{
  "num_hidden_layers": 11,
  "hidden_size": 160,
  "num_attention_heads": 4,
  "num_key_value_heads": 4,
  "head_dim": 64,
  "intermediate_size": 1280,
  "vocab_size": 2048,
  "hidden_act": "tanh_gelu",
  "norm": "layernorm",
  "norm_place": "pre",
  "norm_eps": 1e-05,
  "positions": "rope",
  "rope_theta": 1000000.0,
  "rope_fraction": 0.5,
  "qk_norm": false,
  "attn_scale": 0.125,
  "bias": "none",
  "tie_word_embeddings": false,
  "parallel_block": true,
  "init": "normal",
  "init_std_qkv": 0.0441,
  "init_std_o": 0.00744,
  "init_std_up": 0.0441,
  "init_std_down": 0.00333,
  "optimizer": "adam_variant",
  "learning_rate": 0.00124,
  "beta1": 0.9,
  "weight_decay": 0.098,
  "lr_head": 0.00513,
  "warmup_steps": 258,
  "schedule": "cos",
  "final_lr_fraction": 0.1,
  "batch_tokens": 16384,
  "max_seq_len": 256,
  "doc_mask": true,
  "z_loss": 0.0001,
  "train_tokens": 162800000,
  "max_steps": 9937,
  "dataset": "wikipedia_en"
}
MLP neurons of a small language model. Each row is named by its layer, matrix (up: input weights) and neuron, and shows model dimensions 0-159. Each number is 500 + 40 x the weight over its row's rms, rounded and kept within 0 to 999. Numbers have three digits each.
After each neuron's rows, "fires after" lists the tokens most often just before its 100 highest values on Wikipedia text that the model never trained on; "fires in" lists the words (lower case) most often at its 100 highest values on Wikipedia text that the model never trained on.

L6.up27:519503496444547524532470452583448499484468514525452493468484508517536449463478503438499419533490482537506555476506511460425422515454509483481446556522498508557526445440512506501491476444431519561491514464564549531506571525471465486511530476499524467539540534536441457510536509513453512467541403549564459535546416490532522554481518511528473464503521486485521477580524556493512555517587410487515506553502471530558562472491568438507476579519459450455426558513512497481478417482551501
fires after: ".", "A", "I"
fires in: "after", "i", "it", "as", "if", "while"

L6.up822:502518518470503473468433493493457460524491457465521513432464456499474492516548517502506481518529516561620473567532479523536540513442500446503515570577462519522470447526485493409418486482504507508488444472438414470480533532496489525534572516498553484552493560557438559523480523477475536436555480502524505500545547423511546500472514495517468500526474591457489516545502520588468507500529464505466493425481412511543528488511557506530584519451424456506467517522545544587518498472583490
fires after: ",", " Sm", " Char", "ep", " that"
fires in: "he", "joseph", "charles", "was", "smith", "as"

L6.up77:541552590515542454498509413500516446494531474476537474455484515555513490468558504440522435546490542438501463548510503492477475458544483520501503525489405497508453420446495453538521433520498519493439591402527484507458495432506495512496484514477521500431583475556534512461494554500521508455493462524503457516477479509487494449437524481529472496490477529489483524552484556533472562579517514483475450613524542488501366528546500502471473561430485481472458519441577537534501480522482460
fires after: "e", "pis", "ile", "il", "ine", "ate"
fires in: "and", "episode", "silver", "keep", "bailey", "briefly"

L6.up244:530544575472504516526537460524492447512502520520517525496445476471576426532488521448501538480505438516565460532438405546495514507380517498559541404368466516501516535417418528565537506485500472512530541508483531516519537479515515523500482477510497454442397542494473478531481476430532512522530524532527523485496520554472450474466495480478505569470479539497464541490496493536538481518478485530506563419478583470561490508538473486473458567431497509546504531480482479530439476455522430
fires after: " G", " House", " feat", "icip", " Sch", "ublic"
fires in: "of", "gebhard", "features", "to", "participated", "schmidt"

L3.up598:498477497466547517500467482523477455421479439520478484474531472513513483482477493511507465483471558610496488527569434484444483485475495493547491534491459540481460454562475530517478486488477520533424495512558505505491470418467458493525518503480504454495507546488507452509498523502465428449470448541506516618496454438498507490505569533518498553509479592485566427550499502489466544564475561401524455489518518507539577475504570464472510495502470455568416509559523447465443513545456626
fires after: ",", ".", " that", " where", " when"
fires in: "he", "she"

L3.up1151:481490533497505563462453499582502543452462539586498527416507504508516471519461528463510419506503526504487528482555446451512473480504487529497448494551454536573455490470492554493466485473477532483393549402498559514467503562519464485488562536497494477445560548435467487548512531474479510453510382542570480528507481454506569488479488508466505492432525566492451385525508527511470532527495535465457459563521524504501585488498498543481474564531442462491425540548477462558499526492488492
fires after: ",", ".", " and", "Th"
fires in: "that", "but", "which", "because", "this", "there"

L4.up145:461547550511482451495533473512455467527513503520511480498468558489500504435549538545541395557449439528439512505496485432468529462453457499492411487471503516455498465487505517496502433519488540462510563438511481459505513496589485506453546483504521503550511529492470521549436475455545537467474468556542446447574458506566572537545427501568521465483534564471560385509493555512539563461478537497436386495549480544495495549526492441478523512498507443539480502489519522543468487517528560
fires after: " is", " as", " was", ",", ".", " h"
fires in: "a", "however", "well", "of"

L7.up605:492479493512528544466521420500511431454476571445480513482568473480482434588466487505498445526539416491487599501570521493494526488516513496531507515404437503510471473546513566422512528496474527539470503523498506480459555539526476482517509458578517475524522604561431464544544503498505546493569468483447499518540475526492568496520475457475538565519531481541469428498558454605466500532527556533476455479453520478524517503514472423548441566467498476521523493502574487438489477515441485
fires after: "A", ".", " to", " We", " g", " was"
fires in: "after", "established", "weimar", "grew"

L4.up306:458486520515512560544452447537445532473512433514504484498505473534626459511448518524534419445482515510444574495543509491415505557519464490526534506451501490521464455540483529584514539503523526533562555473509543564494448515536505521488541475584524499476481441539416466537486489505454469499520486488482488445532462526467520537536510482476457549482509529534471427493511509500479565543488529526523529427529524391545564442517508530550447553454409435466486492546543500444529453518505423
fires after: ",", " (", " and", " was"
fires in: "as", "was", "department"

L4.up210:400527495496542434496501454444459466487414517484583516480562475487479458555459531497521446578493488559578481431481535534514484562526490509490507503508477501530557472480534562493506441476512485491499506463551416445499473513531532515470552526485487509562540553537461491489548487460488444424451478534427509581510497492478443505509429503497472544521482601520505546519586505457511498558533489561488513462435537546489550486547488521492428518480522504502481527550500463508433438389531467
fires after: "-", " in", " re", " \"", " as", " ab"
fires in: "a", "able", "in"

L7.up1086:481543491491509436512455510537505497505490524506477572469472505456464459518539557476549432567446521455466575467555523464511543547482445466493506485484540498477481460462471523470503448489497495458474511479566404467485481509507469524497475581542557413519533515524468465488451450511429495479405478536494566571556460528545525603541502445516456494565533464483533464500524573498519487517502472459508526504534570529523540482516509442611482497518437450562531508547473464537592509454546539
fires after: ".", "3", " in", " as", " at", " to"
fires in: "an", "in"

L4.up105:543504441469521464587498500471439410503412469473497504496495443466480430537506546473511514453539498516440493467486584467498540554444479482513524488544522435435598512528557545517582499462472467513447463538551488474480483509446521456514484545535486483505469541536530435459464492526616421456462477484465536529511462455502545489550502486498480465559502521426578488525527468482541469524482591488498535472575496443535522497530484494556556537468466514438529440487481491469477475444481544
fires after: " |", "-", " Total", "ed", "ced", "eded"
fires in: "none", "votes", "by", "n", "in", "preceded"

L6.up536:504493532469580473528467493486497454480484456578490541506427459468564566499434535502551436522499396564437574541545457505479529491452538442512462450418566540493599498451503510526498465440554480548390513511487507479491525505568472494555610527495554483513525533429519442512477534528461456516517547477511499546531514530484531471526475542505420447510534520459531484510512493554551562540457542486451490476495529470528545471511530465516493542509452518428492488448540507496487496531485473
fires after: ".", "h", " Wh", " She", " g"
fires in: "he", "as", "while", "was"

L3.up758:531539540493483469456565477544466442516451560516483479520543505439418525514489454533458482419495491467483574529444483593471591415515475511470532563420456516506503489507512457500553545501367519491483491501450506521475538491377466505550504474515501468543507496439476473485491474518515523440462487510498535512543494471517504493559441464459457523471487403501489497499531517463497516505464588434558476467530540460496529435472496542541518467472493500462513452470511469499402459506528570
fires after: " such", " sc", "ording", "ro", " w"
fires in: "as", "scene", "to", "wrote", "released"

L4.up614:519582524485506577514514492490466466449500450532511509491516600460498571568608503508504478525466545521482544435513433448473462462522488523493340523476518492509496473527497490484504471487524461502477452487497516487467572533558552499522497552513570520509498394494493483527499596476463524525529443527517473528530442486487490460480412542476437485501489480502551536562472459548519511491536508438489493436511523524540532472537501527484568494467497489439421502509573573559479447474491546
fires after: ".", ",", " It", " that"
fires in: "it", "also", "and"

L3.up1134:439532534562436532478473515540517519422462587559494516542538462476478474534426531447531504498500504551464594518548515566432498525549534503524432569586569522439515511537464546501537485518459476506486520409546519534487482501484425498457532493503489449504516501503469503516542511505453493466441415525556448509468469466530511488490456557419514527500504504486466412497466510494427542505588535477491430518526501473508502476567438464559490502506486419525494509551521470576451499461481539
fires after: ".", "9"
fires in: "it", "this", "one"

L4.up550:508510451395434483508507432562510445438513519458526503459500387496551456530514485492486446501427485504547528503549454486461446554463447541491532598502467461536493523565509489458473577461549471540499516470545458460478498485509525504529556551517576485522536524500449449470470554526471435454519502496443496557538481461484511489453550501511491592557476471510580492443497481594504528516517505406503584470546515465520519479487503511525571561490516471494454495519549531487428495526515516
fires after: ".", ",", " when"
fires in: "he", "she"

L4.up1103:578531525455493487529481444493488467468378476519492521444486494425540463504526534479491432515494494532457521425546452473478496399522482500528567528507516459461450512531529540513533484469464504461513517476477489500465527482465499519490493518534546475515486516492414457471538524546501512425457471515521469535623476517606559509540531491541431525517457480477529496552549462583550486518489464431480443491547550577535550456534542473525539532514443462472463442526531552481466504470483599
fires after: ".", ",", "-"
fires in: "she", "it", "preceded", "he"

L4.up876:504537395537497469487475478524477520494554576480532561477475486537542514566490512447494411547512473455463510513495470475535477579528474486555535466428541473446499463514417591509449460511494523589436499554511525456452483468494502542485562493569494554507501517523497530491484569516531478462451465497454518507548518462441549488483459434495497539428495408512556439538569512580524478464534527488469452457533551510543525499522478511528531541439522405490466497510553494567519490551533494
fires after: ",", " was", " (", " is", "ist"
fires in: "also", "on", "s", "like", "as", "of"

L3.up408:437538564479515493587468476520524487485402564487476566461536485416461445591505488450534545566518494450515474440464557482501516579482488505528436525468514517486525481514515522539521478429464486508470528442578512482438512480495540531548497543460521445588532522544467474556575474480562426457421492491526463504471492468534570505520522536518437568495459496466525464510537486500476488549500500494441548519555511523452445467535430460561510531480476526490550513536553464553497480427515508
fires after: " of", "2", " in", " through"
fires in: "this", "the"

L3.up1015:487566579476538503538435506546523512484469559504462565483494522520476476526456530501500517608476523489464494523510520452523533457539474488541508499487483469459476464521571601546449514431483530545565491533531491475478456536486454547538465489547532461593524513420514477461545471476493461498456496485550444571445448472450512531482506504487413482559455495451543479499502480550427513543516499459407490498540571485427516459501472494534434509404489442470425454474524506563467498531490456
fires after: " in", " of", " to", " within", " from"
fires in: "the"

L3.up1190:551574486503545470423544488548484510507576473411462485550463496573508504477452480535521452515549503555462516544500454523533477457465453503558494536507491489559471454505566519533506526482541526488533563514473568524492437494497464532547497528494457472513514457487435474519487493475472526467487554514474427490521484419508465533530437519422456509531436548521537530487498550577455485502584455460500548495616525456581515438503525514473508525428472430523454490450524467554433486575486540
fires after: "olog", " has", " have", " reg", " art"
fires in: "been", "microbiologist", "also", "bacteriologist", "registration", "artist"

L7.up1051:493576568405505444507462435487486507480492508540489519512538486471483445550465540525520450588448452539540580463477508513566486515570455561450482496507566507489501424534515505531447544464488476526508549478472481494485492490544496520465513536587488530605513528499428523556561522472441547466529552529572482482503484531510547503546535408490459489478457514518522448526501439582500504520477481498423418423549480512484522438476471489575473518446456476459462471505528498559506472536503500
fires after: " is", " as", " was", " pr", " ex", " ch"
fires in: "an", "private"

L3.up1114:529536522503556413561480569520482469456436506536510517472474454466492482527534544518533506485454543547391562449532494476514476527466475506519449542549495503450595569487578527486554480491481484564446541510482497472465499563493513534543483555479522491401475460525465442559474468491485425476429522487506524544503434425477477489497506462577474572537468514442549491527470506535504504550517536461526554450526489425542527487514448462518563539506446501431502537507467498496552469425545536
fires after: " |", ",", " the", "0", " The", "),"
fires in: "a", "none", "and", "to", "beginning"

L3.up115:447541497515531513502514405563493517506542509515518446468520525497512406523485539540520451533498500557505588482525505522518492450481489467476406517477445570555433425473497499500514506485484500497421473460536529495418583531548468483479491533479494481547546604473466467520512540466501502448537476487544479554547433437512523510509533471470495429489556569463504431529515583552505569533506500460489439505530471482499529506487541505537470592544520521455435562519569471504520447552441484
fires after: ",", ".", " that", " where", " W"
fires in: "he", "she", "when", "they", "does"

L4.up157:564550477506518488480515547546519438483580460491457503518548569493559516459497522558516532490483474447522528489499448521478498453545492484480500531510505563484432459514518578492468530486503499427609512483478494511507435436533461457547494473570528457478493505550509456502483491480534474513479499483529456442527500444579495585440444498580470480537498533449436443547439491506456515538558511445418431522582507480534478426489483524497455526520465537514428559483437515517517473436586473
fires after: "ov", " v", " V", " consid", " describ"
fires in: "novel", "considered", "written", "much", "described", "appointed"

L3.up451:529540525528555466533533540461483444483454508482420536438551467530549475493470569553532512498510546511454541479565522486482504541503520516521525510590551507452582421507475528576513470437471524547548558570473474517517513470548548448497509551560516485456459459532456508466501474542490390449407534517421539482511505519507510490479437548502461506529476484442480507509526456479531482457549500527532512448483503447545524463520453451565467545483480466410562540522500487489486432423545531
fires after: " |", " Total", "ced", "|", "ce", "ember"
fires in: "of", "votes", "preceded", "w", "succeeded", "pos"